From a checkpoint of a small transformer trained on Wikipedia: width 192, 6.88M parameters.
MLP neurons of a small language model. Each row is named by its layer, matrix (gate and up: input weights) and neuron, and shows model dimensions 0-127. Each number is 50 + 10 x the weight over its row's rms, rounded and kept within 0 to 99. A neuron's up and down rows have the sign that makes its largest values positive.
After each neuron's rows, "fires on" lists the tokens most often at its 100 highest values on Wikipedia text that the model never trained on.

L2.gate32:77 54 55 71 36 45 50 67 54 37 36 44 60 48 62 54 55 28 43 62 42 53 39 36 52 59 48 51 48 64 51 54 55 46 49 54 46 77 44 59 58 53 57 40 46 60 22 59 56 51 38 58 50 40 58 58 42 47 51 44 34 52 57 66 42 53 60 55 52 64 58 55 49 58 36 55 60 63 65 34 43 56 64 44 46 44 62 46 52 56 34 45 60 44 58 49 58 53 62 58 63 53 64 67 56 47 43 48 54 39 40 56 56 48 67 57 47 50 60 42 68 48 47 54 49 73 55 40
L2.up32:51 54 45 55 37 55 34 66 53 55 46 49 51 56 55 42 65 48 48 65 54 67 35 49 36 59 50 46 33 39 37 44 66 37 33 44 39 60 37 58 57 49 60 41 55 66 48 62 49 57 51 46 48 30 55 40 50 44 56 56 57 40 57 44 64 50 50 51 65 55 60 59 44 52 57 54 52 66 51 44 62 57 48 65 64 59 58 42 73 26 44 42 51 39 55 43 31 54 59 69 37 61 75 54 60 31 61 43 57 50 39 68 45 62 52 67 43 54 47 47 52 50 47 57 38 58 51 47
fires on: "t", "er", "y", "ess", "et"

L9.gate420:60 55 59 41 54 57 48 54 46 24 43 61 47 61 46 38 54 45 48 44 55 70 44 75 37 41 38 68 45 44 56 45 53 45 45 57 49 51 60 58 41 59 43 63 45 63 32 53 49 26 60 40 64 48 66 67 54 45 46 48 62 46 27 65 53 44 64 33 42 53 32 49 39 42 48 46 50 43 50 52 73 61 38 56 41 34 73 48 45 62 47 32 40 51 46 36 59 37 27 44 46 40 54 52 56 57 37 44 51 37 65 43 66 56 51 46 58 59 56 54 57 35 53 43 51 52 48 51
L9.up420:43 43 63 49 36 54 40 44 55 52 55 32 49 52 57 64 48 41 52 52 44 58 37 59 38 40 46 59 48 62 53 45 67 50 41 73 54 55 49 50 47 54 53 59 54 35 68 50 57 56 53 47 66 68 52 41 52 34 37 48 30 54 39 47 45 42 54 57 65 67 51 54 66 43 58 71 60 70 64 51 65 39 47 41 67 53 42 55 48 67 60 45 52 51 47 60 39 45 31 39 53 57 64 45 43 45 40 39 50 62 27 55 53 51 56 45 45 49 51 56 29 58 63 60 42 61 59 59
fires on: "u", "m", "ast", "T", " south", "an"

L6.gate307:53 42 43 50 60 54 40 62 55 37 57 52 32 47 48 55 41 70 61 51 68 63 37 55 46 42 51 55 58 47 40 57 35 40 57 56 49 64 48 59 55 50 48 57 52 50 55 79 50 62 33 43 50 45 55 50 61 44 61 57 62 44 35 65 36 55 58 56 43 35 57 49 69 44 37 56 49 57 66 36 47 36 49 31 53 44 44 55 41 35 57 30 42 47 48 36 50 45 58 24 51 50 62 64 35 65 64 56 66 43 44 44 65 46 40 50 50 48 45 40 48 52 63 50 57 37 48 53
L6.up307:64 40 53 61 68 60 39 50 57 42 49 53 53 41 53 54 56 52 41 60 57 67 40 47 46 55 46 49 46 60 46 69 60 42 43 62 50 62 33 54 54 40 40 44 51 57 50 39 51 45 62 38 39 51 50 57 45 43 66 35 71 46 63 43 65 62 56 50 49 54 50 36 50 42 46 37 43 45 43 47 54 58 48 55 47 53 43 54 42 47 48 50 56 53 63 44 59 46 58 45 48 71 65 55 70 63 55 51 60 59 60 40 54 45 43 59 50 53 50 40 59 62 60 55 45 48 63 29
fires on: " by", ":", " is", "\"", " record"

L3.gate438:68 46 54 55 38 54 48 39 45 55 52 51 48 44 31 76 44 47 52 53 38 54 58 52 60 37 55 48 42 51 32 60 58 35 68 45 51 68 35 49 48 65 45 52 35 40 52 28 40 53 51 39 32 63 58 62 50 35 32 54 55 49 60 59 52 59 67 50 49 34 50 60 36 61 42 61 40 52 46 44 51 42 45 36 39 47 43 46 52 42 49 41 43 61 46 53 54 40 57 41 45 41 47 63 63 48 56 54 62 52 40 52 41 41 46 54 34 35 69 35 47 57 36 38 63 47 44 34
L3.up438:43 29 60 42 50 43 55 41 60 53 45 55 55 65 36 59 46 55 73 60 57 42 30 59 48 41 49 40 47 52 65 42 56 41 53 52 48 46 22 45 28 61 71 55 52 53 48 35 47 51 47 54 33 47 38 48 64 55 46 64 52 42 58 44 50 77 52 57 64 35 47 59 44 42 60 63 38 58 36 66 68 30 45 57 43 51 49 54 53 50 52 43 44 41 56 33 33 53 58 28 52 62 62 53 35 48 62 50 58 68 39 49 40 37 41 50 42 34 46 44 32 53 50 52 54 35 51 54
fires on: "ated", "ed", "ounced", "ut", "ost", "ived"

L3.gate376:46 59 33 44 64 42 48 66 32 55 42 51 39 50 52 62 58 54 45 49 47 59 34 55 37 56 56 40 61 48 31 54 36 50 47 55 47 68 41 50 43 60 42 47 36 64 54 53 43 51 65 59 36 46 35 34 42 49 37 49 53 51 42 46 47 66 51 60 33 50 44 66 56 49 53 43 30 46 56 68 45 38 54 40 57 46 59 49 52 45 66 47 33 47 56 53 57 33 63 47 46 52 53 68 55 73 41 35 57 64 51 65 40 38 49 47 61 42 44 44 55 48 53 61 45 21 59 56
L3.up376:49 60 53 50 40 54 35 37 71 49 48 54 55 49 62 46 50 36 54 39 39 64 47 51 41 49 51 54 63 44 39 51 38 48 38 23 62 55 51 48 52 59 31 38 55 60 65 57 44 59 39 53 52 42 21 52 47 51 25 39 54 58 66 51 55 63 51 61 52 34 49 58 63 63 57 41 40 49 55 33 56 66 50 54 44 52 42 46 52 54 49 46 58 46 60 73 45 53 72 56 42 50 45 46 49 61 66 37 53 63 42 51 47 43 57 50 49 59 53 42 55 64 40 55 62 41 40 60
fires on: "born", "any", "ors", "ed", "le", "rew"

L10.gate99:63 36 50 30 47 53 38 40 66 38 53 47 36 51 48 49 67 49 63 63 41 39 70 52 36 21 56 44 42 52 65 53 43 62 32 47 47 59 45 61 54 45 50 58 55 41 38 57 54 62 61 53 63 58 58 56 50 45 51 57 45 27 54 54 58 56 63 61 46 70 55 44 39 45 57 51 55 55 41 51 51 53 45 60 40 46 39 61 56 58 55 42 55 60 59 45 46 52 56 66 41 47 52 67 44 51 59 60 36 60 54 33 62 38 59 38 39 51 40 51 52 44 42 44 59 46 47 41
L10.up99:52 65 42 57 42 59 46 51 52 39 43 38 57 54 56 46 52 63 66 51 41 58 55 47 43 58 55 44 52 62 58 53 30 55 36 36 63 62 65 54 49 62 34 40 58 55 47 54 51 63 63 17 51 45 69 49 49 61 49 44 42 34 64 53 63 38 55 38 48 44 58 52 49 43 63 44 39 41 46 61 53 53 45 51 71 61 58 36 39 32 41 43 50 55 55 61 46 51 30 42 35 65 56 30 34 47 58 42 41 50 34 49 40 54 47 24 54 58 45 44 53 41 58 56 53 53 39 65
fires on: " such", ",", " that", "ed", " And", "ip"

L3.gate215:42 59 35 49 46 57 48 53 59 41 45 38 33 39 41 30 51 37 56 57 62 44 61 56 63 53 59 54 44 55 56 51 49 60 59 48 39 61 60 63 44 63 54 76 45 48 58 47 52 64 47 54 55 50 56 66 30 58 48 50 62 40 43 65 51 46 56 31 53 58 42 82 59 59 44 46 54 72 41 42 45 43 49 37 53 50 55 50 36 50 46 59 38 48 41 60 55 33 47 60 61 44 66 55 33 39 54 52 48 28 51 52 54 32 59 54 56 55 72 49 73 49 54 42 44 63 48 50
L3.up215:44 41 47 53 68 49 43 44 43 47 35 35 44 37 34 63 56 38 55 46 60 56 60 32 45 52 55 42 35 39 64 59 53 50 36 51 51 50 61 40 53 43 64 48 48 62 32 40 48 60 49 57 41 53 38 48 37 34 63 42 52 39 62 56 48 40 54 53 53 51 67 64 49 53 68 77 55 59 47 57 45 47 46 33 43 54 57 57 48 39 46 70 49 43 54 51 40 44 52 43 41 55 36 48 36 47 45 45 38 48 43 61 26 46 41 49 66 69 41 42 55 73 47 46 57 49 49 37
fires on: " can", " will", " may", "ould", "t", "ust"

L6.gate46:46 44 65 38 58 68 55 62 48 41 43 57 44 41 63 60 46 37 38 56 56 49 38 42 51 52 32 63 35 43 39 27 45 44 41 56 55 71 44 67 40 42 41 55 58 31 54 60 53 44 42 55 54 37 47 49 42 49 54 53 69 42 48 61 52 53 67 57 58 44 37 58 51 40 40 49 59 63 37 45 50 32 36 64 47 58 19 65 45 45 51 51 51 47 63 47 55 40 39 53 39 48 53 54 43 63 55 59 29 38 38 42 54 61 54 52 55 51 73 39 53 47 42 55 30 53 49 59
L6.up46:47 49 72 59 59 56 43 57 46 45 47 41 42 52 44 54 51 56 45 53 33 42 47 39 37 62 52 62 32 61 45 42 56 55 63 39 52 34 56 59 54 64 62 45 40 57 49 47 50 61 39 48 64 53 44 38 46 41 64 56 55 53 52 39 50 32 60 51 55 34 59 59 51 59 61 58 53 39 45 42 56 46 43 47 49 51 38 56 41 69 64 62 52 49 44 45 57 52 43 53 60 42 43 51 51 56 58 38 66 46 49 69 63 45 45 56 30 33 49 26 35 53 48 55 47 52 52 39
fires on: " ass", " dr", " det", " ph", "v"

L10.gate150:62 60 49 53 51 64 47 41 66 54 55 39 42 42 66 63 55 50 54 53 49 54 60 73 48 47 47 58 62 50 46 58 66 45 61 42 50 59 54 57 76 50 64 36 43 49 30 41 47 54 42 59 51 63 60 66 55 39 63 50 59 50 41 73 50 52 58 55 60 56 54 58 26 46 40 52 60 53 53 53 42 46 51 49 45 45 53 75 53 53 44 50 50 68 34 51 60 45 58 54 59 38 76 68 63 56 40 57 44 45 33 59 65 54 65 49 47 48 59 31 51 65 55 35 60 54 46 50
L10.up150:56 47 40 65 55 53 44 68 48 58 43 66 51 56 57 72 50 52 43 50 56 46 44 70 42 48 32 50 47 67 39 33 54 53 38 40 44 48 52 48 72 49 59 54 48 44 56 53 55 65 46 34 44 61 54 58 48 55 60 39 68 47 46 43 51 47 47 41 54 64 52 53 49 36 40 51 51 48 45 38 41 45 48 57 51 34 42 42 57 52 61 39 54 33 45 27 57 63 56 64 79 36 46 62 52 18 40 59 55 42 50 55 42 43 46 64 58 47 56 55 49 51 50 37 59 62 67 55
fires on: "ra", "er", "ff", "he", "y", "as"

L2.gate405:38 54 37 61 42 42 50 42 63 51 46 44 44 40 37 66 45 42 52 52 39 55 75 41 57 36 55 40 62 46 76 65 64 51 48 63 54 58 50 56 59 40 40 38 55 45 37 32 51 57 34 40 43 47 69 55 59 43 33 68 43 59 32 53 62 51 51 33 58 35 37 54 55 39 43 57 46 57 37 34 66 62 39 38 76 37 42 77 49 51 52 38 59 40 57 24 43 68 54 54 48 46 54 47 50 50 55 56 50 48 46 47 53 44 44 37 30 56 49 48 58 43 54 51 45 56 45 65
L2.up405:47 63 51 45 55 59 61 50 31 72 43 53 40 29 59 71 44 39 47 43 51 71 48 42 42 61 39 34 59 44 41 45 32 60 39 39 44 52 53 43 54 53 30 54 31 51 38 42 55 63 44 35 51 47 49 42 33 46 41 52 44 61 37 43 47 45 50 44 57 66 46 64 41 56 36 51 56 50 51 41 43 53 41 53 43 45 44 41 49 57 50 51 71 45 62 56 47 40 56 52 35 42 53 66 71 57 64 52 58 67 51 46 50 47 48 60 48 73 31 48 54 59 46 66 32 55 50 55
fires on: "ch", "ey", "ad", "ound", "old", "ur"

L3.gate197:63 52 52 45 35 63 54 36 44 49 52 56 54 39 57 58 58 46 68 55 31 57 57 58 41 52 45 42 50 66 36 43 49 49 42 45 47 69 59 53 50 55 45 49 72 49 52 40 50 63 54 26 44 39 65 32 52 45 30 34 41 64 62 56 47 45 45 50 50 61 65 73 45 50 54 60 46 49 63 28 61 54 42 41 63 61 43 49 46 20 56 56 47 49 44 44 48 40 64 48 50 47 60 51 45 52 53 40 63 49 44 52 73 70 57 50 73 59 62 34 67 54 56 60 54 53 36 44
L3.up197:58 67 40 42 30 41 53 39 52 41 65 56 28 51 59 45 40 49 52 70 53 68 55 54 52 69 57 57 37 42 38 48 43 35 56 59 43 44 59 43 41 54 35 48 43 59 48 61 47 64 46 32 50 48 56 53 59 46 53 34 60 54 46 57 46 54 51 46 48 43 63 65 46 61 70 32 57 64 52 45 37 67 50 56 39 48 57 54 64 58 63 48 42 46 54 43 35 30 38 55 66 55 61 59 50 30 63 56 74 64 49 46 59 50 41 50 67 46 59 40 66 62 40 60 36 56 34 43
fires on: " and", " or"

L7.gate377:44 54 50 24 62 42 50 62 48 41 47 58 38 42 49 55 66 52 46 60 48 58 45 56 59 46 38 62 50 59 60 44 61 57 48 49 44 71 56 48 53 45 49 64 45 53 40 40 65 34 56 49 47 53 42 52 68 51 46 44 51 51 50 53 64 54 62 50 35 56 56 55 55 47 55 61 51 44 54 48 63 49 67 52 51 50 57 49 48 61 47 46 60 45 31 57 65 47 48 55 33 54 56 69 51 39 52 57 51 36 42 40 60 45 55 37 63 54 70 62 52 27 17 41 44 53 51 69
L7.up377:56 51 41 42 47 51 56 53 51 50 45 41 50 63 45 51 56 31 46 78 50 58 55 51 38 38 59 65 56 29 58 38 52 45 47 59 46 77 44 58 39 43 48 60 50 53 48 20 66 53 51 56 45 53 59 46 59 44 64 43 33 69 37 60 36 52 54 49 56 42 48 68 44 57 43 73 61 49 45 38 57 50 61 53 45 58 45 63 53 49 33 46 49 45 55 41 59 46 45 61 39 45 58 61 48 55 54 57 49 60 59 41 25 49 56 45 47 52 37 46 45 37 45 47 59 58 64 45
fires on: " South", "ast", " south", "est", " West"

L11.gate218:57 67 67 56 74 49 23 52 63 48 44 41 53 31 54 51 58 48 31 33 51 47 47 52 50 60 41 57 44 41 52 41 34 44 38 53 42 73 62 47 42 58 46 73 62 49 34 47 70 41 47 37 55 41 48 41 58 54 63 64 49 70 64 55 45 47 50 38 48 46 46 49 56 52 37 51 46 28 46 40 44 67 70 41 50 66 53 48 42 62 51 53 48 53 57 33 48 42 44 44 45 50 50 63 68 51 53 54 52 54 54 48 36 46 45 58 60 35 57 47 58 43 63 48 36 43 44 68
L11.up218:32 56 47 46 31 37 49 55 67 65 49 59 45 50 53 49 40 30 48 54 48 37 55 72 63 38 47 56 48 49 58 69 54 42 41 61 48 37 45 39 47 56 55 28 58 46 57 62 55 57 41 50 59 57 48 44 56 43 45 54 39 33 60 46 64 32 47 54 65 57 46 47 40 33 52 47 53 47 38 64 37 59 45 54 38 41 56 57 47 38 43 38 54 49 44 60 51 25 47 57 55 66 37 51 34 53 56 71 27 46 45 53 54 44 58 35 46 55 52 46 46 57 37 64 49 74 51 44
fires on: " of", ",", " by", " in", " University"

L4.gate480:63 59 48 42 59 44 54 45 55 43 47 53 51 42 55 51 51 42 54 42 41 42 75 48 46 56 50 29 42 46 29 56 56 42 53 62 54 55 48 48 48 55 52 39 51 47 57 57 50 49 43 57 44 43 55 63 52 48 33 47 63 62 70 48 50 30 66 65 51 42 46 50 41 63 49 53 49 35 79 47 50 46 60 39 45 59 52 58 39 64 50 46 56 57 53 41 42 21 46 47 32 39 54 39 52 47 55 29 51 51 43 50 58 69 56 55 80 54 42 49 44 55 50 40 50 44 46 44
L4.up480:53 58 54 54 50 60 43 53 52 52 51 61 38 49 41 44 33 54 42 66 57 61 54 51 59 47 47 35 48 55 42 52 63 58 56 49 45 55 55 47 50 77 65 48 39 59 44 47 50 56 32 52 68 31 57 49 49 60 48 41 51 44 49 69 42 49 53 58 60 43 36 44 46 58 68 58 60 52 58 63 32 65 59 48 42 48 60 30 49 38 59 44 55 55 40 69 26 40 47 54 48 61 46 54 45 42 58 64 60 38 49 47 74 39 25 51 58 56 46 56 61 52 46 69 60 39 41 48
fires on: " a", " sur", "ia", "on", " York"

L2.gate459:48 47 54 54 54 69 64 70 60 37 49 53 47 34 54 37 58 53 56 58 54 35 51 42 72 67 52 63 41 43 70 56 50 49 63 51 38 51 57 39 51 47 44 46 60 52 38 65 59 48 47 55 40 52 48 55 53 53 45 34 57 36 33 59 45 40 49 35 58 45 43 64 45 56 26 47 50 50 42 70 42 58 44 50 62 43 46 61 42 60 58 37 49 64 53 43 46 26 42 71 48 41 57 54 41 60 44 40 26 25 53 40 44 41 63 46 40 45 67 38 53 65 60 59 42 63 43 50
L2.up459:53 40 31 38 56 36 49 51 45 39 51 44 23 63 46 67 59 34 50 53 70 49 57 66 35 54 40 53 45 55 45 48 45 51 53 44 51 42 55 60 55 43 58 54 61 70 52 40 19 48 39 46 52 45 63 52 37 49 57 50 54 47 56 52 46 52 50 57 30 37 74 52 53 47 55 45 55 52 56 43 51 22 40 46 53 39 54 51 42 33 42 52 40 37 66 49 38 47 48 45 38 46 54 42 37 44 56 62 64 49 67 50 37 46 38 62 68 50 46 50 52 52 49 36 56 47 59 40
fires on: " would", " will", " we", "ust", " We"

L6.gate120:68 32 40 46 48 53 41 55 49 61 48 47 36 59 46 65 35 57 47 47 48 51 65 49 50 53 54 43 60 51 19 47 38 40 50 67 54 52 51 46 50 51 45 51 48 49 45 53 55 53 47 31 44 37 45 50 45 57 59 44 69 53 41 69 37 36 47 53 31 47 48 44 46 37 47 40 69 46 59 23 50 51 63 42 60 43 44 47 48 54 49 32 41 57 58 40 46 46 64 49 45 60 64 55 59 56 54 55 57 60 50 77 71 54 34 59 25 52 47 47 54 55 38 55 48 47 44 44
L6.up120:47 55 45 75 40 59 45 46 36 47 62 46 52 69 46 52 52 42 31 55 51 48 57 34 59 52 59 48 55 37 50 43 45 49 59 53 44 46 60 42 52 32 28 57 40 69 60 51 56 53 32 53 50 30 50 57 47 45 43 57 52 71 39 58 19 51 46 33 53 46 60 61 49 47 35 48 57 39 45 50 65 67 46 51 53 39 43 58 38 40 55 44 53 43 60 45 50 45 53 43 66 41 72 56 46 67 61 55 49 57 46 54 67 39 25 53 49 59 67 58 60 43 42 56 48 66 49 50
fires on: " a", " by", "u", "our", ":", "an"

L11.gate330:54 47 73 52 51 56 47 60 48 50 45 33 50 49 72 62 35 45 56 55 38 54 52 58 41 46 55 61 47 44 36 71 46 38 58 39 53 56 43 49 41 44 53 54 52 41 55 47 63 50 41 43 51 45 58 59 46 34 39 37 66 67 51 68 28 42 49 57 36 47 30 62 46 46 68 48 63 52 34 46 46 38 43 35 31 27 71 67 63 71 50 57 41 42 44 52 63 49 51 63 33 49 52 48 57 56 34 57 47 63 43 48 49 47 67 49 63 45 47 44 40 64 42 35 40 45 67 52
L11.up330:44 60 44 77 48 46 59 45 45 43 63 45 45 56 43 54 47 42 68 38 33 60 34 42 36 52 57 26 50 47 48 54 47 55 45 35 70 44 74 44 38 47 63 43 44 29 58 37 55 38 59 47 65 55 38 42 43 54 46 64 55 47 50 47 30 70 46 43 57 63 58 55 51 52 55 49 57 56 74 60 39 60 59 37 49 48 36 48 60 41 44 47 65 62 36 39 54 46 46 44 63 38 49 53 49 62 48 37 62 66 66 30 58 67 56 44 46 43 53 31 54 62 35 38 54 59 55 24
fires on: "–", " inv", "v", "ord", "D"

L3.gate155:48 45 68 65 61 53 44 46 47 44 62 44 39 49 44 54 52 37 54 57 66 60 56 59 54 30 57 54 60 35 68 46 49 48 52 50 53 61 28 60 42 58 66 55 49 50 44 49 39 36 72 25 70 37 39 35 51 45 29 44 48 47 33 50 51 41 60 41 57 47 63 62 49 39 59 57 43 38 59 50 36 70 39 34 40 39 63 60 51 33 37 38 40 48 42 53 35 49 43 52 43 48 57 53 40 56 40 68 49 37 54 67 67 50 57 32 52 31 67 57 50 46 49 63 45 47 39 46
L3.up155:37 47 28 60 44 53 30 60 46 55 44 56 52 26 43 53 39 31 54 64 58 46 71 70 55 38 58 39 63 44 71 36 67 46 49 54 74 49 51 31 50 42 39 59 48 40 39 38 55 54 53 37 51 45 58 58 64 59 48 37 63 43 57 51 58 48 36 52 52 55 35 55 50 47 62 56 51 66 33 55 55 33 54 53 63 57 55 61 44 61 54 51 66 39 45 41 37 63 36 50 55 37 42 54 53 54 45 62 47 48 64 62 41 47 58 52 52 53 61 54 60 18 48 39 46 41 40 38
fires on: "ell", "x", "as", "ific", "ales", " 2007"

L11.gate471:51 61 47 44 50 45 37 62 38 40 46 45 41 68 49 45 41 40 47 39 55 41 49 66 46 56 45 58 39 40 58 48 57 44 43 32 41 55 48 50 51 53 45 37 47 54 46 56 54 37 49 54 50 44 53 35 42 57 60 48 51 49 47 53 52 46 66 46 48 49 42 40 55 46 52 40 61 58 56 38 45 67 72 37 50 39 43 54 33 66 51 51 32 48 31 52 34 30 40 52 56 47 60 57 75 57 55 53 63 40 46 43 45 69 53 54 60 46 54 39 49 88 52 40 52 47 48 56
L11.up471:33 51 55 53 39 65 37 56 49 54 49 35 46 47 67 50 47 41 27 59 43 50 51 43 66 40 50 63 63 41 58 45 44 46 61 65 40 42 60 53 38 41 42 36 39 32 36 39 54 64 50 64 54 40 36 46 63 65 28 48 49 55 53 44 60 37 59 43 84 31 63 44 54 58 29 46 48 48 51 54 53 43 47 41 28 53 32 56 58 63 58 50 54 45 56 30 49 50 34 41 42 66 57 32 49 52 62 55 51 61 55 71 54 58 52 28 57 62 70 40 53 54 41 58 48 50 69 49
fires on: ",", " of", " r", " m"

L2.gate192:76 62 64 49 49 46 54 41 60 57 46 38 58 59 50 56 31 69 58 37 34 51 65 65 42 41 69 43 57 52 50 56 40 50 58 47 56 68 63 65 54 37 48 50 47 59 45 28 48 49 46 36 51 55 52 55 51 57 31 60 53 33 52 57 44 64 65 43 64 42 39 61 52 55 49 81 59 32 47 41 54 50 52 40 47 53 48 53 52 37 41 51 43 59 38 52 36 49 47 51 49 48 52 52 45 49 56 48 72 60 44 55 39 38 47 41 53 59 51 45 54 57 54 62 51 27 53 51
L2.up192:50 44 40 61 40 43 51 50 47 36 44 61 54 28 35 39 50 41 54 51 45 49 65 56 41 50 50 37 88 47 41 43 44 44 60 40 59 51 53 47 55 46 53 65 47 37 38 43 65 66 46 55 59 59 50 54 46 43 46 35 51 52 61 50 38 50 34 39 62 74 53 56 51 43 54 51 51 55 59 50 43 60 53 40 48 58 62 62 41 34 43 60 43 56 43 59 47 53 29 54 59 35 33 50 65 44 44 57 52 31 47 46 54 47 48 49 48 52 57 53 48 59 46 73 39 42 31 46
fires on: "ell", "ing", "up", "as", " along"

L10.gate489:37 38 45 57 52 48 45 37 40 38 65 53 41 43 49 54 51 62 37 44 57 63 72 49 56 37 45 37 51 47 62 51 56 40 54 57 36 45 45 54 42 68 44 72 44 51 57 32 44 54 47 49 28 46 55 45 57 44 69 50 45 59 39 52 64 38 51 55 56 55 50 50 59 51 52 43 60 58 57 55 57 61 66 21 38 29 53 53 53 61 47 56 54 59 56 47 48 45 64 45 61 57 45 57 54 58 68 55 42 40 49 41 33 38 46 51 35 47 46 51 61 48 22 59 63 48 50 56
L10.up489:58 65 58 42 33 46 63 58 72 47 50 40 33 57 40 63 42 63 51 51 44 68 57 46 46 56 42 50 41 45 49 40 48 47 53 34 50 52 20 58 54 66 39 61 36 74 38 38 60 52 58 49 29 53 52 65 40 51 45 42 52 59 58 54 65 58 43 40 69 54 45 40 69 46 42 41 45 57 68 48 61 55 50 49 43 32 48 41 50 52 32 41 53 44 53 60 50 48 61 36 49 28 61 48 58 66 35 45 39 67 53 58 39 50 41 64 56 44 51 48 39 55 62 57 35 44 53 64
fires on: "R", "ad", "in", "T", "old", "N"

L3.gate128:61 57 58 51 46 33 54 53 65 38 50 51 53 39 41 58 45 68 46 47 46 45 38 53 46 36 57 44 54 72 56 61 63 53 49 42 39 64 59 47 53 46 47 40 41 58 41 30 33 41 60 41 47 44 63 45 50 57 45 38 48 52 46 54 57 54 66 50 56 32 45 53 49 47 67 73 49 57 60 60 62 33 53 55 57 67 40 48 49 58 37 55 54 46 39 61 65 46 52 34 46 35 54 51 40 46 45 25 72 51 44 48 55 47 58 55 54 56 29 52 44 62 55 42 64 50 53 52
L3.up128:46 65 49 37 50 56 62 47 55 62 44 30 55 48 45 52 47 52 57 41 52 48 44 54 42 50 56 29 66 58 52 39 46 39 50 57 45 56 69 52 36 64 53 68 35 41 50 42 48 50 46 29 23 69 37 49 51 67 56 54 53 33 31 40 53 48 43 52 51 58 41 46 47 71 42 54 46 47 46 59 55 38 57 59 43 51 47 51 61 46 52 46 50 26 64 26 54 50 37 52 43 54 34 46 44 72 51 46 42 67 49 40 47 41 48 66 68 56 66 53 40 49 47 60 40 46 47 49
fires on: "let", "ed", "ut", "art", "ld", " At"

L9.gate203:41 55 47 47 60 62 35 58 57 47 47 56 42 36 61 63 55 27 57 42 54 36 56 40 55 55 64 51 33 50 48 65 36 50 56 44 35 58 61 55 45 43 60 39 49 47 42 56 66 69 59 68 46 46 56 42 59 65 53 62 48 51 59 61 47 42 55 36 46 64 51 57 30 45 36 47 73 39 43 64 47 46 46 55 46 58 62 61 47 56 54 52 33 67 49 63 54 46 55 52 50 44 54 40 33 42 50 62 55 54 48 39 52 49 53 41 53 56 66 45 57 48 48 44 34 70 56 39
L9.up203:57 59 62 55 60 53 43 47 52 51 47 60 35 30 59 42 60 41 66 52 52 52 38 36 40 61 65 54 48 56 37 42 44 67 29 54 53 52 66 56 51 47 47 41 68 45 44 54 53 53 49 41 61 56 55 44 64 50 53 46 56 40 62 53 49 65 54 62 46 34 52 38 42 68 46 54 44 41 53 56 46 59 37 53 77 64 52 60 24 51 32 48 56 61 57 44 43 43 50 70 42 49 36 46 37 62 48 58 48 54 65 41 37 41 35 59 67 52 56 52 55 38 49 55 41 67 53 69
fires on: ".", "t", " that"

L11.gate323:55 60 43 36 51 45 46 49 62 47 38 51 51 42 63 53 62 42 40 47 47 42 66 53 59 49 34 47 44 49 56 58 68 51 34 29 39 66 51 44 55 35 40 50 66 60 55 58 62 61 66 49 55 46 46 57 45 43 49 67 42 38 71 53 51 63 57 45 51 63 49 52 51 64 50 57 68 43 46 42 45 55 58 53 47 38 37 56 53 40 54 63 50 60 45 78 34 45 47 75 46 55 27 40 38 65 61 59 56 31 36 54 63 56 39 52 50 55 53 50 64 37 53 36 39 61 45 44
L11.up323:47 35 76 67 55 63 61 41 53 46 56 65 40 44 61 39 36 43 40 30 49 67 41 44 35 59 42 53 48 62 32 36 35 51 25 53 65 49 48 64 55 65 53 66 40 53 44 69 45 44 53 54 70 56 51 39 40 56 55 59 58 48 51 48 54 64 49 70 52 42 42 45 48 50 37 55 49 50 57 53 70 60 53 62 49 47 58 63 40 52 60 37 53 39 33 48 43 63 49 51 63 35 54 65 41 63 32 58 43 47 51 55 47 41 51 64 46 47 36 49 52 59 38 52 61 56 42 46
fires on: "t", "c", "per", " First", " ext"

L4.gate361:59 50 52 51 55 42 38 44 47 41 54 47 56 54 65 63 49 57 66 49 62 62 64 45 47 47 54 48 64 58 42 64 51 51 39 58 41 65 49 44 47 56 33 52 47 70 41 31 46 52 33 30 53 50 51 45 69 55 30 53 50 53 62 57 54 53 57 46 40 59 54 45 44 45 45 41 52 44 58 76 39 58 46 47 48 36 42 57 63 44 47 44 47 57 51 45 45 45 46 58 43 63 44 54 55 58 52 51 45 53 33 58 67 72 61 42 82 54 33 54 70 41 37 48 47 65 57 31
L4.up361:56 53 48 65 28 64 39 40 61 38 45 65 45 41 61 34 44 59 68 37 61 62 55 59 43 64 38 57 48 61 45 60 50 38 51 53 54 41 58 54 31 45 41 53 58 47 55 48 61 39 36 43 31 47 38 67 42 54 48 30 44 53 40 44 56 53 37 63 53 39 60 52 45 43 36 56 41 54 55 39 34 70 61 62 48 59 45 47 59 53 38 41 52 57 61 73 51 58 59 28 51 40 57 50 40 42 43 43 38 71 56 45 60 51 60 51 65 64 48 57 58 44 53 50 51 45 41 19
fires on: " and", " or", "–", "ist"